{"n_layer": 12, "vocab_size": 32768, "rope_base": 10000.0, "qk_norm": false, "init_std_qkv": 0.0346, "init_std_o": 0.0, "final_lr_fraction": 0.1, "train_tokens": 700600000, "steps": 10215}
MLP neurons of a small language model. Each row is named by its layer, matrix (gate and up: input weights) and neuron, and shows model dimensions 144-239. Each number is 128 + 24 x the weight over its row's rms, rounded and kept within 0 to 255. Numbers have three digits each. A neuron's up and down rows have the sign that makes its largest values positive.
A block is one neuron, or neurons of one layer that tend to fire together. After each block is what it responds to, as a language model described it from the Wikipedia text at the highest values.

L3.gate116:112166134119108125141149166097146141140109109127125093097127104123130125149159159107119116086125097093122181106140134149145136072145099142134164168163139150123134160121076136112116123161106178115113170116154160130156115099132151113104084183068127102156128148105151115119133133114081181099
L3.up116:123154134153145134125102112120123114171128103114116155103145087154140076113128121122171184115139123127089102098128168137176091103131135098131151133097128131162126141135132120147083108146118149159089144102165130100159149114137146113133138171143129102144147112157108137128130136104181132169
L3.gate229:143101155130134097102112167133161139119085134115136129159154187147134117122111121118120108155106108128129115125143185121173132129131121141108095126091108106134092150165121096146144130165101130040154149101103157121083093152140096115154151076104144099151121086136153132108136099151103098149
L3.up229:185126108128108164171118126124145109128149146116130147127183112095185130101102192148186100124119101183145090196116122133123165150111155096140123112091146101098120113136106093122176093161121113107134083110115140097109161156137104123098136134134130146140139124170117083154111105151114128147
L3.gate241:175124184123159122139131117126119129120135132146111099129129144116120155115172148116127113135151120097139114164141135143117095106147117134137103117169164161176135166143155104141178101163118165111120147117139136142138107096109096126145107143111143121137115131091182095153126119139133145125
L3.up241:159152112143131140113112082143146165111120142076118119108110127107136133079139133116122108117141142096107141150125151103134187120147177167154177184130116150098138147172148123130152132133135129128131147155120142136117109134124131141113101119128138176124118071114097109106145140096098135096
L3.gate327:146117172134157110154158155145124145084096164131106114132103184147155176147119123164093118119102090101127124098139147113143148129090095139120147123190135167147141158149154158117111140102094160112101165110099122121133131094103112094121122101118189125143078114134152139138117104130125119116
L3.up327:138066129113128148114087100150129066138152160144126160132131131161140097122123139136143154135100108116094089142178144104102114137133120117112137134129161115108167135082158147119165168151137201174143130091138113122134136136115128105126128061084153109096136131100110093096141148112105139116
L3.gate331:131113175118109104122120161138131144122121155167086114136115098106131117117182138107102151081179153143160147136123155145170078117103126124123145128204143127134109136107138133113091123131104124128117147125122119143122126091099142117144107140131141108165164133148153173143138110123112118132
L3.up331:131131191129153111126120123132099117126110150149123165178139113127115148123149135090113117125130121128133149141088116116133130096160095121143166153122123139144164140138140094131183156154123102124119111148153154136159146143106109114117145121142097101129109104128140133102172168173133098209
L3.gate604:180188149095128072141122176122094101101174131123122141107128148124134141130141158121107109112095179130084100153140135139163154088133132142116108106144131134152131149126122136129147099085090189148139138107136147107150134099085099155131135146093168133165106109142122153120105111170117136178
L3.up604:097149100161171140113144164128101082133115139166112161172149100128126114111129105135149098085123118156139104130125167095150145099113144123115159106091098130090142132134142111117162137160133119109117120093159119123126116124076166112151130108141148150135137100129146147163113093114077103117
L3.gate658:146137149164130083143105208091118089123114137095125160150117131151115128137141175131091155134123085120161127104129162121162121112120093122127110159130100133178157160110114171100130092076160168104098168153106129130139116119111127158108125125115144127162116127111134129110147156147138135164
L3.up658:114142113096096134120102129117114139100135134168107120132164131181134128130137110130101155146176114140110111156115139111135115116110127113143086107123108182111148137118121134092113113127118119081131149137126102136129079167123150146104121105123138129137116143174067115122093088141145102114
L3.gate681:125124151110101134170130111078109104109172133127133124102119162116138147169162114114118085138111150117122145129144142164151094072118155136108092114142123132134160100121135168125188145136129165154111144151118124150137116132110119114143124141096127103130133135187065077122129112112095150151
L3.up681:094124110096126103164114119089131099099169131108142121122136094136091116167190099106092101140106134143142124124151135127131139063118145097085143122146132130148165163140125181137159101140197164117147163125105145128119128158118090096132121113156120126109147167091164081098085149143130153164
Responds to: Words before dates and numbers

L6.gate144:111132092142127088088101155150145110123109085070104121121149141129104099128166143116116119143156165173170134115123127099086163086153094102112143143147160132134130154110152120115097141125108182120129099075167117123161148120106128142093095169126136117133112131133111121112062100140100134148
L6.up144:126134117106164115135115163133130099127132108167094115145089145114131126131110134134133123175090154169109158130146090117145100084128166131143115107125111151118188111138148102127154177094167179143131090110142088133115148109127112145160130133109172090151134123173146150140124083118130166146
L6.gate323:135107150139145084125182112173117145108141108098111104150160120148139141147090138136143118123106157125117110111128165120106127097149133191138146090136099156166147165132100144153099159126143176138070126126119149127107091148120107099136129114141131127161109141128160123100117131143138116119
L6.up323:139125091136128090118129144108165153122146137133123128098123118081123124113137106149164138117180108095135152121107140140131143136130171120107150123116122170115110168119129138121153110086150157128098177178137138163100104158154128100122115165168072168163137090115158131093126128116136135135
L6.gate536:126140128140142111085098162160109130099163115119075121165109141057201129133110131121120125146139117159136095146137130104128121145136121091102149116127132145126123117170128125111113122114077166108115172103138106107149129164137149124105117153122092182162092110122139127131145102159116131099
L6.up536:091087112159140135120159140135139141118128152149170154171115092122156134134167109150113180151137147130111095122080181131154160153141071133141125125106100132140118180111077072147127110126132122123162161168116107127149076117094113073140132123150121133128126139123115101088134083131136142127
L6.gate539:112109168098160141121117127133097106117137110121136093119078138099136120120121118094150106130124083126077136123113134148123121138137158126120135181094135141057135085098168123169154122156112160123137133112096145120085133118138099110130116126158124154152121141111117099149133093068134092148
L6.up539:152133130134135127145150136160135121125160139176117113154109128142141101148100113149165092085126121135100112104131123120118109104075126154139158162048188130083123093079141119157121072150124134143123157119119186093102091136163134103201132152103160121159114098140163120120116111103084100100
L6.gate547:161161149078125137183153197136093100121154121128099120168103153120123155116103117067106124135142133129116133078113194132139114153137116129156133114145135177110126126166118175125128094114125104079151167141108134159106144091108135142117103116111128145137088137140142121108126114145134135199
L6.up547:144128137132104182125098138112127100125181094156098094122111150138157127139135151143151186159151161117117127129145137105132148159090139162135117136147160120106149137139099160128133117091109078124075141126123133141167091109138137143084119162109133124121127137124132143132114124148132136083
L6.gate591:104116159133147149138129155116115100117135134112113104147116108144171141117104132109144104119132178118107140153122184180164084105114152154165101075117098123151169128133138195095103104147109177149130116122140120105103138117158139110121136159130139118167072131126127149143099125094107135149
L6.up591:113122131141149113127113127109132089129126127112120129162135126148116141123139147146140115137094082115119144126157165158100114130084128194142103094117078093100138145118138160138125121096153150133135105100149137143129145107132099124098138117118158074132146149094093144135098104098076141109
L6.gate635:145125133165178112125117108125120175138148121134132115122121151103150158144086152131112105125101138147109116102144095101148125118088140113169115142145131137126100144148116144103139141136060121120091125154113123140110155141115122122082121100142143143157095118155109111135118100146149113116
L6.up635:113133113116126127113122104095126177134104103174105087109128102097145132115123158165109142109143147149147160117170149141151135098111118153152098179115128155128135086118107117123112158087128108144147175139134170136124151120133158175137145091130116125117155154065111104094155120103101101136
L6.gate687:071196144096094129124128104135117126098104132153119125116117124125154151188167152084133153102123160143138106139108164174114164106192151131114111102116130143102149128104117084100072085136129137122130148137155117105133158173179112143140104127175124110106117158147073141139116119102136094136
L6.up687:124115152108103144134158100121155139093095159120160108160154092150144125166149094160117147143132111121125127092130133097144116130136115178154134168139166127095134092120084103069123136112111130144146129114142127158137102148090147162060145093143133118144123145119125109121129133143154148142
Responds to: Token before a number

L5.gate362:170161148133073129123094146127149117119117121111083139143129112131105140144175143095141116131115158160150171136137175138100087143130154140135130110099115095157138139112150133106158179159122163104105101118137104121123126120105102131106093180166090110124130182151141133109103128086155107163
L5.up362:160153136113152118126149187137128143156117127142091114163143134125122101137112107088140157149107155150118124108157121139081148068171148109117113122101122138151122114120140141117137132155138146111084094194138090125087138104091103171084153149110097085149104119162109110144110132135141164145
Responds to: Range connector after numbers

L3.gate1:154138162126104130107135111125125142113124150140119162153138158131130163174106098121111130102130113155094112161134150098135122107130146121119137120155154158157101102110134129130121145141162119125133133079096152128127154195130101124118143083098102098131107104105147131089192125119130139144
L3.up1:152122134138062150111129135152141129131141145155132129139105115125106118118175079142134146115131058155072081140146141114137092133133128120135117146125138126098158118142137129161102113109162113126095151109146141099156153128132127134121142095091115121111135137127118104102085169111140119113
L3.gate58:087159128151131126104123165084119146128126148112079117133138141097065133109139135130153127157155133098102126171110099155128208096144134114157151102157161117112072158096174127115112115107100128126128164129128117130121107134120184144101090158142123091152132144133128153176117133119126158119
L3.up58:101150111117118089091123136140163134108196131116113147116099142093146137057148058126149159131172114146092099131095118115131168098140151127119131102115145124126092161156110117123156100101123162124101096123133157132126138111118161148123176103177125152130120094113127166123169110120126154155
L3.gate156:120163138156116146116137098110133137123099129180127107114153134158159143110146118147150085120143131137144092150149131144134127098181082101104115091122158143115092119145127162131099107147109115110126133121084124163100146119112086160109143087143140151129113112127070118105167151129126133145
L3.up156:133136142111128122103135172096118142130106168094165131197115169129102126127102174125130107131147123134149168161109129169121115141116167105099110095123118129147133105150121135113099132093097129137070144129131116122155115130130132150161114146175106152139131156065123136169131128065090142149
L3.gate225:144161110150092138119115108133147150108148151126119103094181136148116131087102126111149135142124140078125163125152103153155139105106115119144156122099125169112120108125132134123118143142118128064131150123095153189140077112086168119127156157131123169142141155180160117105105114158107163122
L3.up225:141084108144149116136115125150111157116112175130124099147129122145101127115134105118122094150125136129142116131107074112072125124080113099120167126110090143127128112137122117141114105185159127091099142095125147150107098129100132165104163138134112143122128139099164121118127108185098155146
L3.gate617:102136194121139115114097160139113089114116132120130137153143151084133142124130082156166140102137106138103175107125128116120117108122129159097101115155124136114123131120139158143132131158100149134141127141127129104116133131079149160161078108150124125151111108163146100140170142105148137105
L3.up617:148168088143136121128132128134096139101146166081087155182122121124124141104153098117114153146128120135145103135102118134113136105127147135120125162100141110150113121144156154112115116141179121125112163150140137132080106178149098122152172131098115119158162125145170123118133163124135158132
L3.gate625:127170124146098100129139088115140113127104120123116150147144107133138125135131076124153120095135120169123125126155144114113102094150079157149155115126163127169145122099152161103118095107139115090110180106142169135162166141107142133167135130131135086117154100158132123082143138123073114128
L3.up625:130127151124115093135076145144156134117114159127126160126133119160134138143135159127149170093127113123099141151159131092178146144116141127131078116109121191101125116165160158107123072109131163092113116185060130132110099142095157137133143083146103130111107123184145100138129137157148135147
L3.gate689:124120148109156100095104116172152142105094113140086129161109139127120123120129112125108097132113196102118111096097122109123131098101131162127168089141144129146095104175136145138085123139123096142106159107160134123125145129100100133112150129148152090108107128140125125139095117111122118116
L3.up689:140120133125132100136121121123090120136126161109113166181101138129133096143114152129113127132126108121141153138109129122086124118128121113122087132121154128113115083113149166139126111127135092143120121114135142096143167154119140132106113099158101113144113148132153111122089152103120122149
L3.gate692:158134113119087103113121142132126152124123141129145164114100154123183161130135065075117137071118147124106158083152134119124095144123091108161139130097160121156131118110145161116119161114108133127120130125130150128114137138140119120167157108096134089174144110143135139110143129149120131104
L3.up692:137142108157155130146123095164147117122117130142131118120123103105155165122111100129115115099134097155116095115148148128127153147101143133084098124102147194121130131157136101124141114100131127120133107119146148098174128106134122113137161120100168074094093103118144119094160178178127148117
Responds to: Pronouns in song titles

L5.gate129:162110137180137146147117133118144157137146118130104164103162122127110163109108129066098142122137158106084071097125131098093121125138137165158146083140115176138143126143152150125151137097108157100126133132127140151113087111115124167099129122115120132163090138184110159154141135135138148097
L5.up129:147087154162123103121128146118142166114137156086089087141095126154114122172144155111108157153093134131141096126154141094099137121152140118118146146183121153143160166108104092140131087136100153124143155154115125143141114129109124139099128119104139124122135051110145156155127108107096145134
Responds to: Object after temporal "in"

L5.gate299:082166111142108136147133104106129161092129147098121139151164107130119140107090119131112070117151137155091121123125116115139134111141082102128149088142125165128098155150078135125125110158109126083095136127070127145140087120113123121122126091132108107147119134127100104070111150135152117127
L5.up299:148121118057155155135182090129138132178097104159135077089064115124108123117127144121125122152111152110139129164103142079087130092112165109203127149109168099131175124096150141115122125134146110136135136095151117110142133099132127140130155118109146139112120162117139135153130119106170142150
Responds to: Words inside creative titles